From a checkpoint of a small transformer trained on Wikipedia.
Architecture: learned and rotary positions, biases, tied embeddings.
Training: a variant of Adam for these matrices, 132M tokens, 16126 steps.
MLP neurons of a small language model. Each row is named by its layer, matrix (up: input weights) and neuron, and shows model dimensions 0-159. Each number is 128 + 32 x the weight over its row's rms, rounded and kept within 0 to 255. Numbers have three digits each.
A block is one neuron, or neurons of one layer that tend to fire together. Before each block is what it responds to, as a language model described it from the Wikipedia text at the highest values.

Mostly period-plus-blank-line tokens ending Wikipedia paragraphs before a new heading or paragraph (relegation., goal.); also "ar" in "was arrested" and "the" after reporting verbs.
L5.up420:139082137095063103159092180150123171159056135077146158089170111147129047145100136116113057123124131080089156132112170108091131128183127132126101141129107111092151103088137088131138092111144112112080200179128091121044130197125109102136114104189094165141148108091123113132137145158090095157157130092173132143169139128182122122126145120128055151143142087131165172103156084204185143117141148082070142120170161144124096089166146119147157151161157152126115174167154101120067140129115121
L5.up595:157109171098152111161100124109097094175070139107068124111160115133107069192118126166109115112104139125085132135137118108109168089135186112167126165072135135140136121103034094125147113114081106211093145208140096199135122165148135144142070143114115135168130173083057120156188141155091085185098089142126141153191095141150138127178120169099107149089128123086131177141152161139112144125090118138106087107136079137151121116108161127138109172106109137168158184214105101151135100142100111

Middle or final pieces of a person's split first name, usually just before the surname, e.g. Ad-am, Al-an, D-ann-y, B-ill; also whole names like John, Robert.
L3.up28:152131131104103180188102127114160157104128101135126118114120131115126125152154204139100072121083123096065135118143178142068132145113229160161118129105103132135068126151123149063139112078079073153157081108144126143120105165094130137174186124099141120178152103137125122114123131144088101123070096084147104143117192129074129188157154097049150143081105111126096111108123159201110218155144149139128144119123183178149078161140120134140102190114166099177148079105102113129099128153119136
L3.up43:138066125097124180107140087059116131099121099100113133116100104117106128135167113092093125117089124146122120092121127120087141132114185114189111150116127172108142086150099163096127074120093110183147150173141163078102120117119137117153126134132195190131174149094104142112091133093130111149148109131128124171140139118156080162112183165047172115120164144081125097149127111182177152139132149185127102115153124200184175183088186151099169101126163122215170103087085049094106130145096081
L3.up121:095150139122103134140068172082158134080106133090078172085127116126099152098124158126146084159105156142108171110161131044076081193119141147133107127148137124123054085116131130124121135162146153211145130156099099137135108095142088132169156115089165139148164149085088099138168121110088126134089103093126121188129147124134070178175175128109097101122132117133104124150157114138151214154121127166090123134135173175166130148084145147156193113192175122195147095215124103093069152108133142
L3.up404:114091120062117137196067128124155129148081146148072131131097088140120083113118157160148117159133139065099073155160158100102095142100146114166129160124149117086111125125123133141111104136059129173165108131142073182137132112127106107159144166114144096178180098116070158164178155153108118127171117061161151099138151134092077208201138073128147041124126113109091085201159114193054180155142144124137081120126119134171106143097145165156158125122146139134138128117156121124142091178137161

Short middle pieces of a word split right after a prefix or first piece, like in-f-antry, ac-qu-isition, d-iv-orced, Sub-m-ission; also section "==" markers.
L5.up152:151118148080123155201121083159156068158073157159134142089113142118166090123105119158141158088065143115128164112108188101088165179123166130184126168048112148129123085109099078155147112078094095095116093121098123121090147100122119170115102103140083080081128151133122181169110183115142104116116117131174081141153064148156172076114148042160142163082098097163151113085121140091164189136117100148145118118175109118135119101093144091181142109171132170148168094144196144098121137121123124
L5.up383:137134191118160147148083161090125090180091164154179132110103149175141101177102120081151117129060102096089187097112204158126136138118194096126169163089138153105130132165153150143165033154152135106144149116077065094050140124086115135161091082129140165150127163085155100140118167096176080131135128136126118102136086146121142102135111106126122094153107143073112129114172132139161197047093148129123146103129091137079129123101150054100151158135131142146129128118183151163095075136087117

Sentence-final period or closing bracket that ends a paragraph, usually followed by a blank line, and also a table row's closing pipe.
L2.up138:152120138100122125109082165182129116106116090116134109092118114096117093107133089157104080118142059112067133177136115085078156122114098093144106173105168134155154115167149120120149111147096179208086214128179125103111124129087148088172154075125121185085198126113106143153117115116092113199108130101157171111137111204124140142165123169112106160098143105078144157153103180088085114196144110159083098130105179144141126150105127144087178141126150159181092167131119097161092147203127153
L2.up180:161155132121115147110123155105097134145112111109152145103151117104123093113180148137084111068135119103140164090152100130185127072087078169077129158116159161141143099157086094156167117119050122183080118095121145157080113228093112152098109193134115117077154111138118150175118137090134150193106069113161148154162121122177138122058101155118086170117115115124152167149136124108079140121168152131120084158134147134161089155124163188120122097142114148189154213210151132085149103095164099
L2.up356:101159146049119097137114086143134147129176162109129074170160084135140068114106138075068151126164157150043124144067143119160148163102146179164141136122167148086156108134138132113142131132141188204106125147088144177084175191096101123160142117106138133078183086118130138146074142200103123113132140115158105151108143141079120153138124195123127122128131071090151126103089126184130162087158106160066097142157106146216128169131093137112113110173125135147128144071153152084124140128121067
L2.up365:132173126102129070114121158149139174069149139109139129101123097123104102085152145101117132162134126116085140103086118110102100078066125180131072151135180176091123080168166081094189137115109166162152144157140115164055133147114139090131133097150149181097102126133129091153092130165117143138165164093169183166169142136072131115132092142066083093104132091150141172123100126149105164148168136150098053149199144134212153134120167149172151076118143164141137066174183131110096108162173094
L2.up416:182125131091129114153069085140102128148062084061168146111104132118184084101113131099088126144129092152094155144083117151162177116115126132113145165129129140082082066160128095135163097113095142172141132191134130118105154141084191113139133104150125187078179092147178118175082115131104143128123114109146120147100123191146115134118096141103056214107135060162149118097119120125141119137205133164112107181182168174173145101122130089073128113138151129177116090208123148108157150108104091
L2.up462:170128144078146133093088123136097133120074073078172129123100072101123056107144208100106119109165064123119101139091140115122213085096135135163150180091135105090100092191085123103162084132115184157106147167129154126117166179095137057145112130152107197078153116150124115211078143129069171152095118156155119153160165151148134152167113126136084080123135085111155099119111140108135117151187137102110106142142182144116166149153139092093151112153092150128149137152157141154057155138115127
L2.up530:214191133096119100127148112122128136126128149136091136110145072124153049167121111080132088137138086097086121121133125116183116047087105142145093124127152179087130074119158063133202136151118139157139165119129155158124178185083118135162140096174179170147144099094132118157068139153142157144135126139160135152134127118110131109142084170085077139106106051119131190162166131154145153138159119126081097111117130105227168148114163116152189110107081195143136144152124116084105114097127080
L2.up575:184193170088112168214108115129133192185107122072110097154147107141127107108107108124073086134155105112106089148161101170182131166113124146105162111130100188079138090120116136119142109151129165110120183082104148130154191102142120080119126119144114161092129103056130118158157106131106128136077135101165150125140114160090112137185107156073077131138114091148110149177160168202170190114181062110127099137145104122170145196157118124124154101131095148216139141083132107091164105139128125

Short vowel-led middle pieces of words split into several tokens, like Re|al Madrid, sign|if|icance, Cl|if|tonville, plus degree/second marks in coordinates.
L2.up183:076077119126124125205141121114083106127109144126102103130119142160135124113187145111108080129099154060027111095089141176102147121102162175139129183115105187135041069167116128120182128147087153137136126088080098100118121195074163121144127083114139146179162148112136088106158180096117142131072084150148115077107134182141115067166166124099111114172131140128080143086142078145137164125121167136124154107137106167115115158139160083163198106118171107135180137151107085124113149175154130
L2.up195:163137127139100141145101108143075090110093125119144080078086177109128111101127203168123080167181176087093141101112145126105099142130189144096099102136159131066123124138094099165117119135059148164123159103051119107077146111056121142138124148116170133130172137076077148117173161143128128114121116105140121209140094141114106113178171099126154076109157125112138092079187154120146175143076113163145119102127076149169168144125160167161166145142163122109153126154164051085153095201148164
L2.up219:174110116142153103160104119134109107101133125112144091079112160170142081116119129131130106119136139051160151104131106084080153110078147096175132150093109181145100074138135169124123088110145113157089137132067113046149121186095145159161131100096142166111127167062070078124121227146112147125100093083117160154148217165102111096098176131179142173148137074143128077114119141148073138155170151127078158113131129146133119211136140125193101106138154180155177137148108106107115153127160104
L2.up247:127139146119148111118108160137125168187113151101088086109104114138122157117153128103142086109158147127112120084152124081158150099150175072076104137130155123122072169163152204074175116112135175120143134140127056110129174129117095140179144019119173188152105137101160183134103172169127117107159082084169154140131147096119141106103126167126101120149156126114107153073088119107166137117147084107113151105117136151157156151088099045125200062132098075148220136158125164135105161094129153
L2.up337:101111137092120152119076174124123052176099095092126109127119129169179088069152187146166076104055153131048129076120138119100096072116160122144122171158111133143162101142080090170165167106118163218112156074093069109124136153090090087112134072190098126119118132104158087118131130123082126139164079140109105117100168174137120111131114172126104056110158139120120182142209173140146168130128164160113133144097129150151139133124122133175160112153161142140160139131090145123155108168143076
L2.up381:110103126104102133122137102132143135159127128152160078068137137147117157076102209102097120131049131124055132143159092113152179124107130092136094131135130121141085116123093143085168150141152162111154134186128106072127131130086158135119144091126114169159205138143094108133192211163144149101150085150160135139189174126090060165153128157116146056126110119086073132096129130144188192114145118125133136117113101104090066085136108093132187129090132126124127127177153018111144164139125131
L2.up485:135091167140142118182102127175133101127115134062129044094148116120147120188103138136130093109209095147122173145204136140169151087119149138119058154112131088110081087125111140121154164168136095102087154131122107051120114165117148114150149077077156199170166090126113157180089109189103139154143128157151171147146123148081085113131063155069106069111098134154122092123145172100122152142135116127066153109111100099116144175108128096198162132091080169137117140172127105139104137177110133
L2.up495:093112113089136118166097113127137107152070133074173116119098158115082091139108055066192053090119099136048167074180131141148143075138148141157113137138132112120097102134160101076156162143111157135131167151106134082126155135113093105166167087153136086139168125130127069118128187144110083136155096170144101110161117194121107102193154139192199166106138155173086160128180134137139060125143113085159141169133136168114124142120082138108143139134183151139159142137075095119165152114067120

Double line-break tokens ending a paragraph, list or table (often fused with a period or pipe), strongest right before a section heading like ==See also==.
L3.up331:118176098077112168148097135142205126169094121125127148107172187074069165168125143133115074166164096095148105107075143120141100134144133175141154159125142165112137133109106119083232065103091107125133139121128114121151167183097121097121156093152109107082144115123164135130151109060098164179153127111115136108148071141112108118191099128137093136121092074151130163180143138149088179125212111116145133083129158122103137128108162168103105126200150135193150180145157090096082134143182091
L3.up414:158127195100074102165099127144109145172088099091126136184166068134117117146133149121136075132129038083103090100100128134111123101140086105176153148119151134115123134146147125096143071184135134184075159139109135148125126117170128087094143064097190154147179119124126161158114139100101096167070067162194109146167115149108153121132129195121103155128090136128134103164163130134186101097173092090054109148167106148157112177088162129127158106139049122191123167172120105113127131174142159
L3.up440:151109091094105124176105115146145098158114090119157155139103122128182091143112092100080054096146089123107080134109105145120140083148092135133121141047138104037122097144071097085205082159088171139102162140100155137124145159088162077152144085086130179095160123118132114168146105130115164191141167135142146116158109168115113170174131144091090149129124099138130167143203190148102162108169165196104081101173136130144158131098150135090149160167099134166134169083139127069117138188134112
L3.up614:156081176132096098156135157100137066171120119119132120108090130157136066070121123141138136155167067088111080134072121196170140091112121157113138201110146145074136132126127112123114128120100088156102193148131111130105127185115090062127143130091101062069164125081149110164177127103110106181111090150168056108121158194146139120133123152119064147151065097109175100160095129122154179112139138092121115170153120166135140123100177156156117194099119161131117103117161101114089099119135045